python train.py --norm="rmsnorm" --init="normal" --optimizer="muon_variant" --decay_fraction=1.0 --final_lr_fraction=0.0 --doc_mask=true
MLP neurons of a small language model. Each row is named by its layer, matrix (gate and up: input weights) and neuron, and shows model dimensions 0-191. Each number is 500 + 50 x the weight over its row's rms, rounded and kept within 0 to 999. Numbers have three digits each. A neuron's up and down rows have the sign that makes its largest values positive.
After each neuron's rows, "fires on" lists the tokens most often at its 100 highest values on Wikipedia text that the model never trained on.

L10.gate35:464492385486532482442513478552498487465474454458517479566471538534586478507507382530517496456476531497436396486536524332522476486467554512484531537515490526507448419558541453391586515489481502526500521436521535485534513510493521593515598419416562506582574479485653534539380492556539435548416505521563554466469471496482435425480515476480528543527512536493473438441418456524497626539598475495520382490544388432504494487551501417425528521439526542508531596445524568465500520514496405504529506538527488466546507469446491476528471495535438554448539518593478474436555568479493487563
L10.up35:483578579479481479507529538543513497494511519511535556574579506524448490471513426494519530500530608500438504493501519367526432581475463495514455529465480466498569503442567462407571480461492539555409432482476478494487543533550493558470478514464512527453427431470500561420541523574514524546483424534474418430562534571416461463503545431565575539463505483485527491516502499372502478580482561475400476509468493387517480437535483418543514532490454540549480543476377551422397570639518566418561435486458538448587540524448469405431515506541435487439506537567414503510484506517484399527
fires on: "mar", "eng", "ear", "Eng", "Mar"

L9.gate169:460557492510527495423464531433488505559570464465526497479478431438481495578494564432459553598498521462441548492552571626489399504544473530509580472480591447557496530503428451504468476465451542501498482512539553531504436422396457475462605551493539477463575591458482429421469614541540362520564558486506565432523456427515477459525491526497467403526517488525480464506542505521554445554613455450542489555397467535374489466413515570462452476567495440467474537518526523607549510539452486480524522475537520497440466491493398468434549535459410433462452487490431537528466449462556515526
L9.up169:544541523477491473511436504538510574414457515550497539491535527502491406515535515496507504519515472482526534424595382570555519515543456437526459453443500455413523482466494579481516514608480446424448596442501436414494517466575541484528506412470433508458507487546491541591436463489516468423402449512537485514491519443565560534515482506416479503568570541564569424509602637596467515536531552453631590479423472495442467559566574490485449527483535552523461480430527415490477468493458535520498477528572397599533545557568542506555589472450437446482537422547559489500542470483480490523
fires on: "en", "in"

L6.gate274:447467490386539524508518527494522546452556420455455460490487584533487539381475516439472439473453571474492470492422551512485507591519479546550505521514503484437479488491521487437549551463557570484435496468478520436573483446524432465450463621465517511452528379492523505493438411530552567491573520432377451485501533522487556562445413541457500502464421508498505492341538450444463465627524565458387492501490589578487495526465515536447539501572563531488583506499484604430488549502479463515525553435494535509512409537525526473478542476473396563539412434476523502459397523503512402510
L6.up274:464603488522477517573549495561412529530359526533460483533543507441523488441515423512544558495501524482579417532543580452587554484438497565404550473459519506530448492436434458447477498587449475423496577590522428536567467490562510477534474497435510478483483442464519489562468527523479595490535462590518558459447572513519578433444516546491520545490437509444461539523480463365543514510517499517418516457492568485515600585550477382529432437548454487508475435506472458419548533556430490538448499477579496507541544540485491614512530512451470637545556441525501456553464469552408552505
fires on: "ion", "ation", "im", "v", "tion", "eg"

L8.gate191:483510438462524534482461480520620434455426471566550489519505438461374569534537525544442462535458512563514475486607400542463559422484463535591487555433498510438535469537464507450482423530495413550571405460443498520536479478503469545438479413492449478453426499468506462546527599511450560489461475496481443477485469474441548566449467537520529467471468496564568497472489440555563585363517592536493532492621423463503506548489472539545456453547493509499432471473434476460450509418562474473452458484509573501441505520497437440517423540562437542486549512384473463598542501566554417395
L8.up191:637502406397463468570490508635662474473483503542422481459492572497513534586541467471577578563448453532535515430498474448423542408608406439456520476576470483496554567532477484403537542404482490557525500444475414562574498453495551551549513490450530449518486534465494456529513407481481426542543526516530561572517508528493548487549526482493498594505481429552637596403558545540503568446550489459512498472589480520469403505522481532437530489510571528541494454578509480543469542483515547548480511512481434526502537454506470525502481479426512479440523478525504557426490473570515523493
fires on: "ig", "ag", "ent", "ug", "″", "y"

L2.gate176:443573447565480463597627502516507477544563556554474456452511461556458547533562442453424427461494482475482596488477429501514433468520619556553518487482528541441471457538539520500496538470482518508445514504467554513503517565548495523428521471499625552443531501500535440477586403467436547436453528471456404491502674544488503520503590457525553590535442517515525606428492454530514541566495524484487616524510520495474566470472615501499515522528484518503528523539429459538494467538520507476492603464560597441452475466541546526498547534454583536496459334599541477506447455512470472490
L2.up176:519512471576464514443533512473448606467442461456442475549410491547324478508553625526504452559418530479571442553499559464486577548484394448495511491504492630508561551502521496527539459447505526574515495511434558510405491476465553410467500492524513468509516488541534485445510533451466453553447459539479498458498526411481546507486541547467489510415454506520401467575561496427540449521567525435451514504540575421587390431530497551523600576554520488458474526501537465461533535489544527532499440596477520551522463450596517540503553633488444604479465491597499501472445447489535469475
fires on: "ren", "pres", "n", "th", "gen"

L8.gate336:580558513387590470433501540509473499605501520500423574551503489511498446517409539485450468603532488508463595516487557484463502496437481604676456506460478458494449517490480588564506443478427441511503401482479494560509472531499550525482495507550583529544465456517528485519436510553454511535555499540513518511460559487508454520461536529463542488488550512486633614599457572501561410468482484587606500537581455452525449554470512505528405549562516567475566484477574490482550453521441536462507550435439421614488479489407524553518516482534390459545511464540510548459532477581498449492
L8.up336:420545546524515557450594453492476453596498537478500542506432508573485502543502590468547458490469478503463521473471452561538437476551417450444538516529511454535459573502540555466548569532419405536545514474412459465478451530468460494554552534512478545549545551462408588477471460534459455389421483567601542502493565501495440537562524456422516503539498535537555461507473419576466427494528481498534395564475501445633498533471471653532569510493530538507560585508446447503460495521527519511491472474488532558538517391430435528526631523488449482412563524535598451520493562552555560560
fires on: "ut", "con", "Gr", "mar", "r", "de"

L2.gate39:463566455435531559398496448465458498556468493337482465523492452578491512474556428532551450547446440461515469419511505475611429520484542508508463581413550489461583475441608480475473475406510563495536511483562499557530461407437426483560421531516482432577516520500485520414514466468536485447581483491442507504614519487481604507527539578448556419461428431521514393474465432506533467481516470523567459433473371380578490501453562549489531517438482504557520485488409515490530462550489494514470406467495511467530460575477493581511493533478470536480520524531565575578537528533529442532
L2.up39:499526470529572440422564523584485554511430497459430484435469590605471396456568454569518501462519575564539423563507537430579461541585562483477456494467495328453490510489565523459518573500550487480506458514494553538579491502527527516511524511519532513514475480569441525453544521498439566489577558536454583525540558522541489521527513415452487425573468374533584450477469630500534421543525482523478441351515514430484518465493490446576495547468519514465506463542463477429482556490453447551555465448566447523550459482526429397531499472477398491484525395498570485521540529548522492517
fires on: "In", "Pro", "under", "On", "Un"

L8.gate229:423504564499500538448533430417457457471516528519486525482595429499525524669437510626467455431484505489497524505535532541495566434439470533474543532521473436524515494473484490525513451584488476417465449511482483528530471481543540379453453566500541460404546453436504544467429529452541569530411450461546604498472525462559588476520453543637575560477509504536560485417577462490479466402526504477502502487522538452518501406459491454472392435381518540467525436433560458499530463546512521501552544430509567475472417491473447488468482496397420452464451488562507393530492528498548572538
L8.up229:477498548474553558593469455624431585463591457509579526478531467536511455474508448495503526555624497455487439445528438578550499451437380524471566469457538483536595440467518462479505529469433632550515506519531553499443455456395439518464455507533528568433559441523465517534517510591514467623503505477533490618508503455532559516513460496514459554447534557485556390493419484430428561584454426499469432525442485500580507513507484467537500495543453509443522466498510439478459525498586452443476663485614543513515466551451477395496503535455460550490526493519442490524499483482490475539
fires on: "r", "dis", "is", "ed ", "of ", "ul"

L10.gate56:531460571415546568483513461521520415559568491478523529572509475442531477395520499431503558562477516415449497461543523392433574491507417541537561538526499477570473471468514575468495483573457511448376463435366472424453464557507454551567525606515506504500458477534497404465506466552413484548504470368501521461515506458554514459564583541533560476442485568499527550447484461498531524616545533475503544550543510505574451484517423472481542503411525559592457479432404526384540484541436496539528533356530536561515540504482548501536513558527573465472542469506492473521434531449471528447
L10.up56:466550522431522519519501489544491459519537515461598446508481480584514525435419519544567602597415491564452529540540475504464499479549526530501520504517509502551551452442449396445553497542540534489414554424501449513505487508508525539604527602485527508570538469454447553480554387523570437463400503497525439489533551425561536532482475473497506564484506482490427459446433485531511538511464505464468495481459524466527511495462470480459609396549486576536426400477446514532454583533552500474413543600503517529522511523454406491508405396557512481419547448460420394495449553456366428593
fires on: "• ", "ist", "Rom", "(", "- ", "as "

L2.gate99:498514471575594422577477534438445456534490516444469514457512491471458468441486442575447480543533578558542467571484437465495497505449557521552521362499566599403463450526470549498599559526538427470534547462441460488528568565552537434419513537544542499459446460571509486453531423464408550410406538504507522422450456511584508512485518502471438518526391488519453455454458557485571451486501531509438557489479494449501465510565548529521532553513455551558517618468564520494499533559477568546490519469431476423479543465514419489517451492521441463453557460560499585506687525522478490397
L2.up99:493459477521466491531553438621545503551515533522519529498539491499431445502470476544535380521428432407558489499516536447464469449478516494548515487508546556538552539514489497572489489441453446462549436447462518515555467513426539523467546497487650482468508443573486454611508557500527470494480352471595521544543473561539530547458547637523476458480546470523560504528443519488594519426470453480433559534432426474562376480584511469496514467513513540528587539543556427503522492403484475461573540437468505555491571480554471543475453509375607515517492457586443505558573492463398548474
fires on: "il", "ren", "y", "n", "j", "ub"

L9.gate329:476514514452534591549532583423455388581502527516479497468494503446516536513522517547536506527383463474592502471505521532490545603529416421466485499493437490559483452515411405472468512465448497437593520456507511440549416419533580601446499502445526572454484520424540501484360543550533497506484546575463536441462552430433445537481544463449460415499461512488518485545487557538510402524469493381469597478477526479473446481505541530514420536581466560538442506396465472488480491497496502445521436523548486489480557434501424452371528450543503458521421495413469559448501474470573389519
L9.up329:504416463497480471545401508557561496598487535518417461519473468536597529541495423444428462521443544369557602512498499435605507523461480424576473545521453375508451519474469418431517538512458467557579482530487455395487513499467487480449545491501463517523466593494546507511520507579470496432466484500559546499504523552571542527546519557476472492466407464529518482551546532425499445535568450523555579576631508572498485554474528471469564503513499475525559523446506467512384535367504554382446480531406438443519499487547548474547473538400519526453518500566435508559551456518467554444
fires on: "in", "sel", "el", "re", "tit", "hal"

L8.gate297:384469544393550545416547442474487487553503515561521493541550512543536439420506556556512405575519492308505559535538524521514530541465510530559502514530566521490477469446514537519408563577486454543471494495563584440491498483599586510560511461398512447471533558420509513410410482476497541514518605535486449508527477512570580425468428539524441528458546517505526489513464476440511464526546496376531512528466520522406541511492472494449458368437548527446448466456524469544520504517457499431538570450478334478538593458524423495517511567521538490519460505555469463499497539444526530531
L8.up297:530455500459421473468394440477487569461465504481479483485427483535525482434461528395488447528516499471438518460507470465492518437436485494588490497400489495399538428502484480552417463469413489447431491477539480410492526467494536446479590482496461485502460443543458496422518373586559515531438512473535487483512594582484501505450464425510446551564543499538544431431419465478560445484557494592472511487598486509518526444535538531569524545495439492526531560510508517532488513535535546568495526571459444592420501598593565475521594524429458374407571416432531478471484507559631478558
fires on: "en", "am", "ef", "o", "do"

L6.gate297:603613531439464517514524548455466525532454529505540510507580519573526522533518528492466428499543471498549437496511489448479573585398529566536494424323503504421531539527551514616472431560469462491551469444541546545454620508454526521513466427559494534540548486477508555488454459399470506491521542570479440408470468428396555502481587569574544536499558398525558568508546589480552521524517515492494449563465484515507404533459520468530448483479498503492522570418497513499444490510486449498563459550565551467389530479519501479589474424482478490521447459463607452419428524542511550582
L6.up297:453534556528531515579467522531487472467497490505442356455633517555499405449448524401544518530490377540513430480506441514467468490470463484492501419447504484606424518525547544517419489515572505555533419463482453530466396502471538596491476429521492453470499439610423573506472570536468500423477617431608573467387494460492410489488482455507468578459596466538515506560532487578413549528491590504545433524499539547479524504483563535502442501425540477547476443571466461547564493533471436534479488482445494583554471484481495490515435568517513565545445531505447491495494538422541564527
fires on: "t", "ell", "ut", "d", "r"

L9.gate357:474510465591467443374542519508487496483509486486498485473461513522572520525463443531598452542469574529574487485486453506491581481519470475509505540570513449552521480505504402551454553505509455571475433506573527435454493397572545453417493626528371509543521519609518472505506587522457506598477444483500535527458492472481499456429549529493553526513480474551588493528462416472620476517560412601351537438475481460452545492534478492544526375484490493477526592402569543535538432443464494507550667567529455472487527458458483469519464468540473484502560528528514430567531469494554492520
L9.up357:436581515555542489521512482488561525468564397564538525548475503535576441479463451565502475520637552492456409484445516576498436476482497492433518525488466617406526475432525528480531532429538512509592531450427551479546417628590520552492449496430467492518513496438478605531527506491628533494498445536535517533512574480532413521557398469531429517467546441589495478542496541431492481486460484416469459475450398549528575551481596437500516535457420444482464479459471379528571505507497506473490522534448466558504526518483483435544516511474529501577467590610568531485579535509491572536
fires on: "dis", "is", "em", "et", "o", "l"

L8.gate36:496528469557603542505478560481475494448446518495538478529536459542552518550416472517502391593499509503461518436535518377583498476453542513480435551433459516480479460518468455479471430395444506466468522578521529457470556535451479516502498495568587501521482517530459479513401497424511556434521436519471543630483442543441517473569535485451548540472545406468533508497500524589553468488509529489549530463434455390492577534537410487394423449508415433493560605459441495435469491497457502559538434546585528471384416527515425401513534410460390573443567520499548531528521520453484477462
L8.up36:470505562551490567504508483516414550498384533409493575540453485527457500505468495532479502508486492542493483429497488538552471478502519511546536496535496531475415549499538505549457521484539554519495457435550594548491383535401501451539481423418521619555425473424566444454431471468458494494517467496373466522466556477490461558498563454437527421471468549487479506525515489552498452490551541545403461437516511473372518526579462497468480446482469510497467594382394528492526481480624573444500464523612434422507477611486453532439447472461476541508453578551651492485458519511437434463
fires on: "In", "et"